config.toml
n_layer = 17
d_model = 448
n_head = 7
n_kv_head = 7
head_dim = 64
d_mlp = 1216
vocab_size = 8192
activation = "swiglu"
norm = "rmsnorm"
norm_place = "pre"
norm_eps = 1e-05
positions = "rope"
rope_base = 10000.0
rope_fraction = 1.0
qk_norm = false
attn_scale = 0.125
bias = "none"
tie_embeddings = false
parallel_block = false
init = "normal"
init_std_qkv = 0.0511
init_std_o = 0.0511
init_std_up = 0.0511
init_std_down = 0.0
optimizer = "muon_variant"
lr = 0.00709
lr_mult_qkv = 0.5
lr_mult_o = 3.0
beta1 = 0.93
lr_head = 0.00613
grad_clip = 1.0
warmup_steps = 200
schedule = "wsd"
decay_fraction = 0.913
decay_shape = "cos"
final_lr_fraction = 0.05
batch_tokens = [65536, 131072]
seq_len = 1024
doc_mask = true
z_loss = 0.0001
train_tokens = 497200000
steps = 5080
dataset = "wikipedia_en"
MLP neurons of a small language model. Each row is named by its layer, matrix (gate and up: input weights) and neuron, and shows model dimensions 149-297. Each number is 128 + 24 x the weight over its row's rms, rounded and kept within 0 to 255. Numbers have three digits each. A neuron's up and down rows have the sign that makes its largest values positive.
A block is one neuron, or neurons of one layer that tend to fire together. After each block is what it responds to, as a language model described it from the Wikipedia text at the highest values.

L2.gate525:125144131104097128129120082087129105150167125138094138109149143117142096148128105127100112129085152114150137112142166098096142138111108108108155090164140108114190179130140132130114155141132167134158078114184116125186136124113122147146128123153151072098134113171119075139095140111123108127094076074096120120117091144076100157167106128128120167128100130145154114104084113152157121109122096134160140101078147125138122116129170109143185113102079173113
L2.up525:138121117111127116126125086136140160135116108174119162113100152107130117146130152101107131133105136105131091140127170101078136131099076148144111125174126136122168152141107163135114144120113139147125100140142153147183124124139136155157159106144146135128133132112099090123160120128119154143133101122122135105133128131148101124165118131117128128182115113116139140129136119101127137115114158127136150108119157108075110153125122136142144147093117146136
Description: Opening pieces of words split into several tokens (Cle-opatra, Sy-lvia, di-gnity, Fe-ng); also table header or row words after a pipe (Attendance, Turnout, Total).

L9.gate251:116132083095157075147123151169123164124122123136163113115104144137162112140100151120143148140097117155142121161113111109130137138110114125132139149106133130147144119159101144141182124105096112117106109140112129114147120113109145107096118088083132095129131142150176048145173102110058152111110143126142132159140134111118121110126140149134128084136104150118126120128125103107101119141126138081131134079138142121148144128129148135117123129088084110108
L9.up251:062111117086137115133102159116131128118156100095119095154132115130113116111105160164168118151125136133083125108152111120126132119102134144096115139115126178171167125123114162132105116110156168074105134139113088076121134102156118086121122134087102125087109124174123119186166109134103120102124167105110140128149158110129088083103161112172175111128144159117160156146163126159104115107101154141157124149156110124097167123116135123117154116110133176150
L9.gate365:095102160106126079125125115126171124146151084117144175126102134116153104112131128149126120118098121132147111136125112169137121137072124127125104143092166162090148130121189139120110157117092119169096132140153133095119116111123119125129142132091141113122108108122138129127132156117086174146105146123130115052111120144117139122105153097129114108159145159124140156096151093135129127124129086143109158101147136137140088119111153134116175153118161130147
L9.up365:117119119123132115091132179113113145118124120106126116126119131168140136120110115147116138145123088110095144152113110090144153125179093156116131119124115137190192130124128122119116113072135104118116171103134130145138124103124138100143172105124130128078107129133150125112179077127153133104122117148170105124149145146126118086165119152125124129112108112148164086086116151150167080133128152126126116145121131141149193112147156135059147089150101142161
L9.gate634:133094111185112153100116143131104151147165109115107133131128148150146109094146122176096145074112144129160111098125060104152131130153133146173101094114104112117110109152104135161140120147092133156121086132160063167171103134139140137154141164161165125138111140168119168174156089145133125091118145145110093111105164109112090102139178177114149093121127103076106116127128091170129149151108126108142138133154142134144103147124199104134130151139141135156
L9.up634:136131140121154095121170129132161108119134119112122154095177136162124064119094168118116091145124136114136114139126115155132143131069144141117146134121116118118068064136136117134139120164103139114120104155104110121126160139176103132141108109141102124173102139126125091095114144200155113123134126150096136129105089131105143095081126126175115073111095153159156129128166080170135122142148127080108139113151105105140083128122157139128178099135102111101
L9.gate1109:115106117148117083133177115102126168157125132124082163130113137129181162121127104146127111146122116123124121080104124114155133160107108107171116104116129150147143079109127148123140178073136130112131157145145125132115109135152123159132134085090184097110147153125134116157169132102118182106128142135133068130116134149121117115152140147126142103128146153120147124124118071173154115165130159111118124127141150120135154135082142080100137134128159141170
L9.up1109:077123126124114115098098162055067169079109113112104134096123134132109177116088106130148123116126125123115077104168111098150157145094134124079120073126109148132130120123099133155142130061146137143115181121127144148152144139071119119113093122150123124083136151146131146185176099137156155080146122112130084108119147133157140077144137180135134148121117166111095098098136143113121109109129101113134097173113137131157149148127156133111123115173134146146
Description: The main verb of a clause, or its first word-piece, right after a subject noun or a relative pronoun, such as cancelled, made, named, attract(ed).

L2.gate238:151156127150105140123141135139127132132147108119093157145125090080108123139114144155111113060109132108138151144106109139147143137143154145158134092145108143156085127161137143094122080094152134094131148127122145135112109132163132133157125124115124142157130138113131155147146104186095111141097126151109085137140112129110104130163157112159128108141134134143108126130108111153071115121143148125133162114179152129129136123123111172153137112132130109119
L2.up238:165129125148107181166166102125127137117165143127147103148119110120087125117143138121130106066136136093140153136111107127116135128130156122167130094114140111126115136144107121111130088136131147146109129122144146122127067119103150103151152102158154130116151119088118144074148139140089131110162138132148170110117136124120102142127153127123138130141134165142130110168129157169081189090132134119149149111118153185144149099149145138142146143096100105108
Description: Main or auxiliary verbs right after a subject noun phrase, mostly get, have, had, made, took, won, as in "the Boilermakers got".

L13.gate212:119111122106111122110139083090128102144121160169102155142083115124107134105133085111092130120144175092139108135134154104124101124091155133168097139143163130119118095149112132102175136152133159095146114156102155130183096123132152127085142153094124116115153097102119117108134172156088084116122139098128109114147140114174130125119120132121154126160146127120165155131072119101120115162134148110155134157103128152099128131079150115098156088140132116118
L13.up212:132161158136143173131152141099131124081138078120114093123154131148122133134156136114093167135124119155088128121127114146113138094132167100147125132130105154118114138154118159146116141130114114156118102098166136126080122139080096109138152157148152113132139151079133125105146077135145144138134136159110129158098148101125098142096092145129132162133149139185110133089156176143135139163130134149138133127187124103070123137153104150104137095141137159163
L13.gate337:117127100141105108117089129150118121129119118107130135126149111146109142137130104109112154150146101127110150148135148096157096102136116121142061172136106145116140133130142136096138157133139154129142073105109137141125148088115158129132147130147145141134124161120098156108104093096160179130109134178171106114156106106138125099137133102115148147156095126092149120118131160130095124124130099120139149188147116168076159137150087080126098110142121125144
L13.up337:119165091153103119129111094128093140149140133107126122157163172147123124141100157091102133125145102133100095156149125127101122136084141107162146138115152134101119155121130130122126150114166168119179079126135085137172100083145117129130122084073131114148094104144112102172112103125131138107149173111116104131131144146161191108157117096123155107130132092102137148132103111069132158095179109138109116089108099104118095155136090108093147114140059176106
L13.gate396:100107092106121149099151119147115113138152107092119154158090131099112112121155125151127138135138123107123105130097122079137079152166146110148111117134135145140097107161137113119119109146114123189109101083121113104149147106099094174156120177142130084140112131132095168134163114132140104138144117153148132119122145137152147128139135146102131129124134107139139110117109174147060136152138131128142155158092157188100132132112162095150098121124127123141
L13.up396:087155114117137111082136108141164084132209128150119158132139151147113149147117111123168108134113116155093134137077096111136124111162124130148158139124139138111131113144123148153156124119161112133139125131093104100131097142151091158134146138119139116145132122081110150162175130144085175185105133128165080132131133142098132149171137099125169096151102120093105133114123147155098124099156137168134178105105108135136153077107107087164135126106143138171
L13.gate519:169120082135109083141109089147126147127156134145118114089087147130128143126114144089128114127124149125145150152157164122148126109145115135110107167121085125194095129170147123108143176109165098138166132112106112075127121105115117094150155106109144115109131151141137151172132123080121140136140133108134106115143121074132141082104104119126091141114122139131119138129114131119155110097111112148181138148168080105167123119133122109167134139089064145122
L13.up519:080186136144135165124132104112117135101086142116096174130139128113145164109119129144104120169137153112102139141114085190169091100128116146091130141131144134124159114107171154118109164158155147137132119162123147129123214141140080150108086145130124147163129103111098131109174143144159137110139126158118103138133109147134113123125108144117116119144145148142096125167085096177134086132161105121100135143147144090117101137135170082110123118108147149132
L13.gate573:158094155134111140116148137104118116150129153106196165147139133118127124176095160167122115136176138123145167138132080141148145117101091130125111144127153109152171099140092134175136151123129115131151135128107152128171105148111120118128131132107132158132138137101163144148122109129133127135120103089102132138137129125113124127133080142087089115146135109106175104153126198160115110174104159143111170103106121139132125082107120129121156124143135123119
L13.up573:148127142123113142119177128131103130136110122161107133137057128095174166152113124126135122103133093115110143135155148132150115122125105123127103115094125131131152118111123118102136121144133118120104110136128114121137132148124085153167156129105109126147186100162157097096094117154115133105137162109103113116142163142085139134098115139117137162117130124063108096130109133101098136127154149100117120116118109126155152142144142127098120146141198138086
L13.gate584:151138141138133153100117127159090115089133123085170129156091094104150124118148141169124096142112114103141160144155155098133092087131128144128102104104143127123119120145090106120154143117121157160137095134163132149160131132139134153181111160134155091113105092114177147108129097088113141118109129139099128149091149131090109165152118144105146098149113099100142198124124113103144113104110136102078153119138124151124080116141108125162139127109148165101
L13.up584:137149167117117147147128103172122142160183147143154149108150086164153180128124127112146085148125143088153149135120127117135105112168124152136093148178125133111124082114141128103134110074112114076128101100110110132140145105127141119140110109128140119133099108143123135126104145173089115114106160151085133094098111139161124128114120096116125129163148117106124090109087159147170105143157120106143122142123103148129148142144107084117154095114141117101
L13.gate586:125127168091126152098100085146111132114120121111128102181118158160143166114165128145093133146121149091129111123152181117097136103126159118159106114121084124146151109130127141131096130157144122119099092152153099107141151119166135156086140114132114146091093111163119143153101120108161115109173112124149110119113137089123164130107121128114137148133105100155079087148129108124132136100140108107152140164116143129123147145102175120110158110133122151130
L13.up586:129147121139145152138100113125133087074119181083112121096119137115136136173094104088111082143119136142145124162116176171156131125177130137110075131107110124117115073125120174131168115168128140103107142153109125148143137111112141175110131154158127099142076104139181151143120120097131124128103109134135163124137129093128152091111145147134120148101109137162113125084145113099128104120131066109149126143138145140144144131079172144103130122102111131120
L13.gate597:146102154137136144117147126130102124116160115131130107149110153093127125130148119106103095122147207113109146122144136115146134110144120148134149144206118113141151133135091149090128148125135082135127089146152150114107101116136119103114099156151132100121162155143127162145150125116121097106121098110151143138146133137140127135096138178133090137162122110151158124142119102115088144166186132147130138119117144113084070117116131115158125112140128119135
L13.up597:170145124130128103096143111150147129181169123135157182135115155125145121117132114089176166173133150129112121135140096115169120143129147161161117141130097119129125114114132125098111149140113123155126112141125123138144141143122114181131131157146186141137124126114135133126136128141108115119106092155099123129192155171127131155112150149105149139126083149160140096151147130102134114131104126097132134116135100106127092145102073148162182123057123122176
L13.gate640:112096131102109115123087104137152126138148160088161146147145112132138167141124123121098147112135114117109113090121148126136092129174099116129135150141152118104140128116125177127132133125110151155073116126128111160166154135174169113154141169120131137177078133158146125091094129107114084123120146106147109116163120145123094164048139112073120143174125116117116105130062105123131156127171126106155132151138151089136115120141126134130167109149158187076
L13.up640:196149115148127150140162159171124163102110163077135146114144112125116146117134158128068122143133162127132163147111081183159084175099126130110125113115118110117148137098133076093123118116085122102120074090113121108175109125132119100141125143111137153128119173163121125179095090126145120137066140107129139120143112153168130171121160165175117119094171134135099129103121103143154088166095169145134129125109151103133118118151126140091144138094139134085
L13.gate682:094134103071175090121110167095127151099134138140128121119125128174170168145103125144101133118130145095118130135137081116137116108122138108134140096099123123085135172121114134155095129124143131113104102131172138144139088131154156136126106142108161172166115127116104134136135085095099131088137124145130135094099125056106103144129108049169107100093129118145110180103151129154115136132157116130137167129164164128129089100120120124085149145117166172080
L13.up682:114154123129084149110122134138105140106141121094119125101151124159035102108101136090138148115131130147116083148155177090134132136141149140167074149129133095100170143108114115150131157130129148120122162128173128093179136126122115125102180094074151117162105119152109140127104112135141188072140134126084114090102154065119113139134090131153128133133172100183134145146161092135101107132145118088143134142112141148141067138136142144104136127149132127095
L13.gate887:140133146074139121090125122172107102087151125134131125173144083082163150159106098106142166131151160134132142145169162107098130120130121125162128118141100082113117120146113151117148130106144120160140136138144114106121148130141146109137114055145112142103120122125144115177119144130112148100155070159100106136155083147158131100175145133139158122120152089131143067151107132117123133123129135110147110095137145109095140122121133116113120133108162167118
L13.up887:125142117142109133146072135105113147162150107122177120142138150131111148101098112154100120135133129143152130091136146129144108122104158135142130106105106120123101083133122111161103161095163113125129090118164132175087085136109126162101112114140155119167104086080110126138150097092152134133090114124135169137137132123110181133128108133124080151114104092091132177099121089097124144126141102104128146083149121089089124165129075111152134130151139118137
L13.gate911:109136068144139140150117151146114127123081140132149109102131148138101173103123150146089086111168115120130109120096102092158173088117129172142160162102128132091140161128110105114167138134138137150114079103134145146133158115091168109099106103144146124136150148091135154141116118128171090119140118140114161135060115168137141147124208113088144134142127109113099130138112135118108108137106144107141123150128168117154117133112117088151097159096162101107
L13.up911:118120111127116125120092103142090125172129113110121190091157141148076156146094116094101164150159177166141144127145110081146110125111166116145093175118149110163151102189126104113155180108100169123149124144122137145134132124140148132111159138106150134128079084116107142145142151148106138117164164127144111105111122155161105151127144162123110172124107086152110127155120096148110167119126137135183142100122103110156135131145123134123115146129128172092
L13.gate930:123122086130121150119139107107118159136104148092129163091149147152123129140092129099146122156170112100180126116116119167132124078139126145146113139128134141144104077125075156133143092127139117083111117124133095160158148102142123128158112119122149093151134138100120131168121111123134171142127098136136181158150083133116098104127121097163115135121097110125125134094151113129145125140125134168129134110114142144086125145103118126121140125089120105109
L13.up930:124110105122124170105140128116105141103165164148110079096152166122118154138110119151113153142126123146144121140148126122118110118136134115142118160154129153071113134101114106121144152124142098079092125130084128111136125107125136187144135133097119118130163148135131134160121110154128133126079114123138135144128102104153139112154126151184094128121126130128114115057132148129140148099093169132122137124123135152117128141132139112159176135106185097146
L13.gate937:148119089122115125107105104147097114129088151125131142150115109136141129124134124101117086126134127092157160163120090100137115092123095112148135148142094161100091109113145133132128123137116148128143130132122105101118137140120161101071126164134152134205172093151152122132152126127094138137116101126161111118187127130119122128071096123144099156134085142113142106116153139122043125118141128140157060119116126145122137136178131121146148114133142189160
L13.up937:114175113123121113091154136141139094106119129140123130135169080095126116168122146119153143062111150120123141130127110094105100088123138120136139134132099099147094115140136102127131154163153131139143147093157152092163106131135104129139089123109155119154091104102103140146171137135102099119126109114156080126181133135140128119156144149113110136132159121112110137088061166097120035136095118151089107132122136095125111094145130142083107123136149167118
L13.gate1139:115128135133144131128097132156125154101096140121136145098078106138134153155141113138135167120159160168158126101146173116143113139117084141100115129142069109118112108127136129123171144138127152119122122164117105087160115165128105121095096129131192089114112174112125129102094125181147136114111135164107093126145124162099114134136153130127119183192103125142104106163164106103050136130119137120125137127121179150125141145114082125108178121133120162101
L13.up1139:141109129079140151121142111112167115096114095130097145123099113125093102164152107184134180147155128147091134148134110129112189146146127101106095071160118164123110131148129084176096129118149125096139119124135095148114113097180156109160149151122109135113084102129149136146176135105134136127094115107129092128117130140161101149133117110128117142103142092132146111096118092120144141135136108138098160123112085189122126146117092128117144095169167159119
L13.gate1197:134152149131127130143130133145156100103130106124133105151116127122092147112144138128132126169122139102146138098129168084172159144122129145146142159145105089156112112161090098145161123170141140083139149138153153091080147125138120130142130122065171133119140145098133096121158141153171118145099141093137096183106120121122146165120107147134113143077180142164099127122074115108084101151149150135109092121171125106136145113128173132160118117108121128113
L13.up1197:163135102111121142107121149102084131174134125105101165109102122158118146116102128145086132144134107131113138130105095111152106101147088116096107098129084121088136108150126127093161133142104103159139125114143108101116082137170178169109113144117086119141154124139146132129098130128095109093195134141130104112153130132148120138140169165138099204169157114126133182135141119152166110112112129139141142142096118149132129123086101145127154141115132111135
Description: Word-piece tokens early or mid-way inside rare proper names and compounds, mostly foreign surnames and places, e.g. Mus|ev|eni, Jar|ocin, Berg|stra|ße.

L13.gate99:136107108160113146153156108112106119090140148095163127083131086148116157147148114181153145137109124105153141105130134159084146106116109137125129116149154062104105122152125145135104077119136102151146130144098132113121084110118121140150153118182134125131132174117112120120107106111109097136140125155115079129146127149175182151137106115112165173133140176075118146141134115140131114143179075073138146164173093109126100122142165126133153112170203164141
L13.up99:098148082138128130146162143067169139141131130118165144147140170157141121099154175138121142137113113136136110147122109166121095094129121154120117094149144144104151116199134148136153127134101112115117152146135153117139148112158145080147112123101155132107118111137109137125125080125130117128135120118128108080144126126115155115146131100101150113184164092126108115108133126132179126158148136091143116129147152093158108139068126102141128098149123154142
L13.gate229:114131145087125111132137161125111153157098119138140128128139126107148110153147168148139147122099131109108159111129101119097145171120141102150125090136083149145152091135142111137130119136099125144137132140169123110121144109103105149121123104122157090127195144149143106111137127118122131148090102077124126107113165116138147114149157119130117100204113128161104102085153156133085090091150133122111142105139162121157115142118085108121136203124109071132
L13.up229:113085138100166176100145149105104082139143127156122129144130135104115134150103123117149112163112133151182186100130120134142149147079123171123106108134094168163129093107099138087123140160141163127167113136111124120098095178118139126143129117180085120129134151146098151140138104130129091153125098117129117119086124139181139093095175107140130121138134122138112123115116116148117136132111134138124120111180138123086131103145113130165130174163089113116
L13.gate266:137147072149166166119126118124169125178138136141132171145135081101106122115111098150128140141131145122109102160130135141117149113137128116107098087202121150135128088152124153147123116114148170156164127070117148089142109143114135143112147126121096116138125134097108142104164143091099075179128132154105125139070116152112120131136131125142153082119155182106145123129137134144079127126168129163138143107119132091121141142150138145127136158122110103111
L13.up266:120057148127136120116154084112146145137108137147177144120106143156098138148153162110120083152150128135115114149131122124106098116084134142110105150107140103129122084149124135149161114112142128128189127141136125082073118130148144134134126140126128162127120142095141198123106118099131096178130155139137127137131121130128145119146088114111129137140140143133141116117115135107189138134145086134159149140113154085175082116097094114154148125126174143130
L13.gate272:100147095117135072124126119123106138154153115131162120135132143099084124118121157138121083131136151113107098077137099155123116129165155120092136139130132133071110127092138172105137124140140144104124101089121128145089135113115113137098171159129153142120125149101143118144131108134125130157108106122098116101131141063111139099128144128127120129128121123085104142125123096118122152162147102106170144116156170105137099133148095100132121108145100118160
L13.up272:131123116154149139145095186110143107134166146154109123101099137100165114118146099113150094138142132146174130097108133117164148081123153144144132161141142112173162166089173159106142098111056120115152124111126144137162117106119145096094136124161131132109090118172121143109145135105127136164129136137135108133150158112121153123095130106147168128121123126121128128147102125128125105103121126107104097081120168113121115156141119121136112103129172117122
L13.gate308:153136123155123131145087103162172106156105106133126144109099147108135169181086124161100142080148094189138143136115093146144137114087073122087133093115136118121073093134128153120136078107104142167180095108130135110106129136153134142153128131133111150108143132157142118126104139116133129148125149149107164120133084147115129112124131101171105136141150135098143139128130127123112125089126153143088114119139142163131136129104157181123125108094175114155
L13.up308:119150141159103091138071136077162113122143170135128117141086084136119104103142151127119161068151090132101078141144119115139129111108151130136118084156187160091150135123195121095129142118133145149141112126142118068119169106170102097147137097096104119111158113146130141088111092108090142110113135145120124076138132093103148153130057127142167104163124139127133095146100117082129118160111101090118165154106139134142155115159137148140131120135106139112
L13.gate390:108117109154160135175144104103132114146158124164129140107099113111129132170117061093156177097115114125132103151111176061101110108107113120106127125126170141145160119096119121160132129112109160160113081122132141109120138115161120132179164104132153138117119101108140143113136154104119072142153130151151093138064119127093189113141124118124114120149127134084100122123124139133163176113126131165119143096146130121124119081132059081111127116139157111126
L13.up390:094137150098138144137129127123121143179130122103081139137084136145117170144145136143101114135108152125149175128167146137135114110124122108113138104144106151141119105146161108160147081120132152131095174096137115086127141169148142138144109105142100121111150114120181131129115223110160130111127112118163154145139113170116144104157119173118154110131135148124120150104171120053082124138095096164124141087138125125138123122108107099131141135121129116139
L13.gate457:101145104082156133138123116153165141143089137109113176123153153151112118119135123140120139123143167138140126115129154128048144116093103122154124111171143108175121142155128124126151133121132125096137116127157129162137154123072115100124113168113105135181078135135140115123118160135126133138128127114133060105157165123154125112116112145122129137140148112145106100118158143095135084148134124103140187091180135085156136188140143096162152184173156116144
L13.up457:113110114140129169094140156139088148105096117131116139131153141126118105152157111149136111130118141111104127121117114074108113148122158140144118076096155139105096092145113111116084130118103108115148105117152166155130126141145132156068108137130141108135101107166132104164106120161142162168172102181118060112107134162113128169153127157164113114144126128122094168138151153136154161126103120114118112115169167133138178127111128080101161127134133170143
L13.gate557:172108160135135131124111125116161172123149153125139134146111131135135114124175162127155162141094169105110146159092083094137108116116148124132142139128132135138139134125118115154104159119087110136128142103140146147123111155143132162103151089137154176158177121181103116109129148102122119102132105144137121143147182161124182128133120126139163112188161150116079128170111119081142132132115103141112101124166139139146103115124150136159130109143113163132
L13.up557:140123203147088157144075153126131135161129113145144095110120095090068127106184127125112128145106168143148098152136086119081133125149186165125153133101099140133118129101123098135086114117089124086143120095173123134133133125143155134137119129103166174124146133125067114113155160113133123127150120140100136134156154114125183163119107155115157150177133093119073128142121139092130154114122120142098150099123158119092130148131081150157169110131123156127
L13.gate571:127101071118163103129153114086176148127141111106082141130099130126137107110116131096118159165146147131106133117157119096094137137105130120139136125115144119120125137166098124103139115162168141109135134104136123153149132077111123135106149104136118113085140131094152157158142132116121163123146106113168101126072136143129112169107115089150168131133094083114166126158120116173158122102084152103140166114156100125160161111115171081118104158149177135156
L13.up571:117120112145137126179138076158144133187159089111117142086127150124128112150121138185134138148142120155144158139110181089138161107100118143132099098140073122170151117148136121150195086104139114095174139149127121132082141125159148115109138116087105110161139134043151165136126120145103157121130120110109104122140141112119132115138070135114107137125131151128145127173132167173134126120100101118126131189124075143119139122120148096140094121162141091129
L13.gate832:097163117109148113129109133121165164099103115123107109128175126110126118140121111130095164122128109083176134147135119144071124137134132120147153170125101164124165110112107146115165097129123138105180100125155118060103115104120114104174082148127142086132103150102116106137138127068126172126107081131114155106190135139114119117122107091115135118118155084120153122125130105092135108140124126155166146104169138142169119113134137117168133125109150106154
L13.up832:106110124114141150126121142103136144126173119132095090146109139156100153181171117116165139119116150117106138126123185149131141176111115109105068148137172139114109188102151123141183126131132132113107116114117101114115129139143095141115181149136149130165115084161151149177168107104150142137174134126163153118152153101180145137153096111102096169113149148106145112104147148103098121108125151122100173155114108109143129082111149117144123121159187159111
L13.gate910:098130144125158104172104174119094116121140100163145157086103082171115103116085134144126119142120138130114123158153163113111117171131165144165086147143097128136106122116127125162191126107159141099129116122121100135132109112129147101124120116110138139123083148109127091094132103091139141115146120150124135114134135110127108138116155171107139088100116152132145089138123121093153086122118093108123118147072154129121121137129196116162157116142125091115
L13.up910:117133150176165125125149126120104094147122112166103127064156103140102099101146116136155161128135104092135129145087162126144138159113117118160137134137149130145159113122121111099135081161135128142117113129138119102156118133148148167150089137149121098100140095096126136161103112098124124113137145145150149152137120142121131104119115160143133073176159116086120144169131158117114131092144128124111143125113048144100083130112124112110125182122138142148
L13.gate1086:121101142123144119113132130133123119150144100186147137115086130127158109118129142145155143169136168084083121087118144151100138144126143144134059144114102135119119162097117139120086118085141096077128151094175093150118099124138111108160136111122138114108094128143091107091122156120112111091101138135138122134120143139105111091140130152176125102165143168145097117134112132094145115138101126128117138104164177111165090092126116108133166109123142104114
L13.up1086:119141162113119100146174142157092104133137088162111116137117137162124100180099152167125160144140160149129140126145147133115127146112145104102131114096119158150130130128139140131129086134121155105163139178114110133150121161132112158140177126149109107082099105054154148117120143141056122135132147097130118117111139143115142117143099116152139115135140121133125122113104112137135153131165112161121146112148106115131103120103126118145143100151126145153
L13.gate1092:123075194144120135139124133089158150100130138110190150075144140123100106102102137132106087165136151136167139106118152144109185103133122106142084114152076125146143126148102107108169132132099097123131140179127106122136184165135130141123119106144118130093124144131146117179124086132113178086118149145079103165115146156105116093127161108136144107171097128123130171135139134119129110096128114152145138160128145117149169148177122129134129149148141130137
L13.up1092:147128155121143112158169124106105094101108137134149153135150132080120169149113085141117129136156124132166073117139151127100122131114102184116134160114139137137127147114108115172132122196176162126125151122182133133073125133115136134152091128165115088122143118111127098132080140141138135137161166138090145116138106132140140103145146120109109092093164114130123143110129105136125152104115139147094159114134120086175137186096152124146124185168145126120
L13.gate1098:076115157113098135103099156087106115133120105130129105154094105099120136141122140172170130150137155166156110105116115109107128160124126168143100152136116147148109124108094122095141105108065129124106107098137115150126148069109127155071144147133157133117093139164104156173119153101178105112142157110162099122153151174135160143117136161116129105144133173080105116132083152127142113122142175158105148122132141089109136111109117121133105135142142117098
L13.up1098:152099083141156145131136096148122080146131111137121101095123178107156079160181161112158114137104160127107130106162142121114090139086150100127070147089096154154168149120129157123133152156107107103119142104158106123124129132120129166101125100154135159097130140124106117124140121144150116152100150132166095104128143110076126129125111152123088143135129138154099123134075113109105132143118122098106133148138150101106135146138113088138102096127096131119
L13.gate1137:120082137147119146124196165089138103109099102141191143111118098115104141166092094125121127149137139139133087121152122129138144120105166149176113112142097149109128132148151156109131094123111137087115134109111127174167116126109197139144116141131096149115141157116110148158143178122139122169103154131148127103155155117138125110143174113168129113111140132118124127149102135125141096103112125131185110121171128128178144083139091105100086135151147151137
L13.up1137:122174130093164135108159160134121125152124137108143142128149108141078136144165161132104119115144125119136135161155135179128119094101108125185150132171120132087116134136137107120129103111125127142104149121149163066150125144149129149195159123147090116128137156104135119136095140123090141131069115099105098087096134081114116142179140188170123123123145152064122156134145105155112131103104137156128088149163157115121148146122136171142113162133107139145
L13.gate1193:128171116113140121134134109112076133154163154108096171133104097141077150138134113102118140121150128187148094122082124107104089123107095184136169184175082163120103107119144124164134110074153117087120110078144182120115108129119105121134105131134101112156085132160112128150094124073124098155165055167149139101121126118109143098083112147094121170120167103113167139126150156135126085139132123130106148076140138136135097137133144085140185153095146146145
L13.up1193:131153108126080168097134136150123109136156142170113120164119104163146127170117131144151130173145087146155103135179153117139100063131139136133134121094153151134125112128134106142120137115143145154100123202110134137130093113110119122116127123163184154166105176164148171170103163150134140139156137151113126104134132151161129143148145149143185152144156127144103136129090169125091117130107157157120150181093141135126090130101161143121116129085162118118
Description: Main verbs right after an abstract subject noun, mostly growth or development verbs like grew, grown, becomes, go (back), often followed by into/from/to; weaker on other predicate verbs.

L9.gate477:124144148108144164154096154163157155144167121149114182136116100120112134150128109126126095163128092159121115138153126112141099118141094139150077113141141119113130122087166093169189135115143111132147120104085148159164095126087122084113146115120083112075118121156107095122140124125116099145081112107137129085160107075064111147136126125071063153113092145116161108124088121132154124120113131122116116141139122130150148100115100126118134117137110123112
L9.up477:156091111187155122102146156103109095150145102107120146119120092170103187109154126185127141146100146123145132163141118170110137137118138138165172139165109127126140146133153131151104121141137104180133134201146125126177145132145119138123171169092136134111150101106172133137141097101167141138120134134134134132115122102171121135152094146167148105156191150120116094080102129114095163126125166150101101101093154143144153139140154109164114142111119151131
L9.gate614:142174128130089102140122121089092131130121110126136145153101125108086136172095130157108180144124135131131141139158160103121165121098192108155145137089112134114116169146144133119153161131138132116115162099132092093134077109133104114113115104101086115121112138134141117088155120121127142147141130152137140120150120140149155162119122111118139151113089123133128159121072152111081148189139123126137146153136156137053144133102138082131092088133138145112
L9.up614:055151124109116116107135166128071139144137132094181171138145116147150137129084137132076168178117150120127160171147068110142126138104129144147127116100089141125151112079133115128185171103176152144151116114107134115126135145138112107116117112127159139124111141127151114120180131115098137141128175162121092155154105149155134150123119116118136112164161138128100121129115095131114116117134106182136144132099146109132104119126125078148124149123137099129
L9.gate641:112133122104114113091166113117133165140123107135129150118104096134095133132133134112084130156148132083140165154151119169140145167104118169155128110090134148111162140133109092121179137117163120148128149116101094112108135098134132118127154111154117153120108133161138152131149071153157169116096084129120167043134112116156133163155139140101172142098119142097134105132144093122133128152144157100093123105109145095120120160112108146133179126129139114088
L9.up641:125131121120133145121108133161146127128115149113131152141153174060148133122107157122089135137186134156124156148104189092096127128119158135132104114142156137158078126134134140118141114100109142115113053138155143092140117108104093115164148130067118107110131124199129177107124126154160147144142114127189092098175167146127136139107140113098149131139158113082137116091111108158094121138143131141117129113124115140154120140144099114095085132143120141138
L9.gate782:102117130111123089107123105115107149115130130162147117139187099119103097128143135194175115124132113098132128140113124046079125138094113122130137122108104098077185146134153109135111160105122149104114107077063120142184116146100130148153102157121099164153111137124131151138157128147152107122112148139159125149140093129130074115069130117102126118073164152130088103109118096121076135143124159134138100143100119114086137140136101115167100155164155109104
L9.up782:098116135119123151130100135140163101115099150088122147133133083158092110116104149120157138105168141108100141117143119160125112104166094115115110090128116119122120123150148101128138126119134140137142103112139112111094161138137117109149118134089140134083134126145140121148142139136129115152125111102133124095157087149119133135106141129137109155136132121119085119127099103137097126152156149139108159120172100173117151115131087123178123109116100123132
Description: Non-initial subword pieces inside multi-token proper names, titles and split numbers, often in tables and lists, e.g. Esc-obe-do, Ja-gg-er, 5,48-3.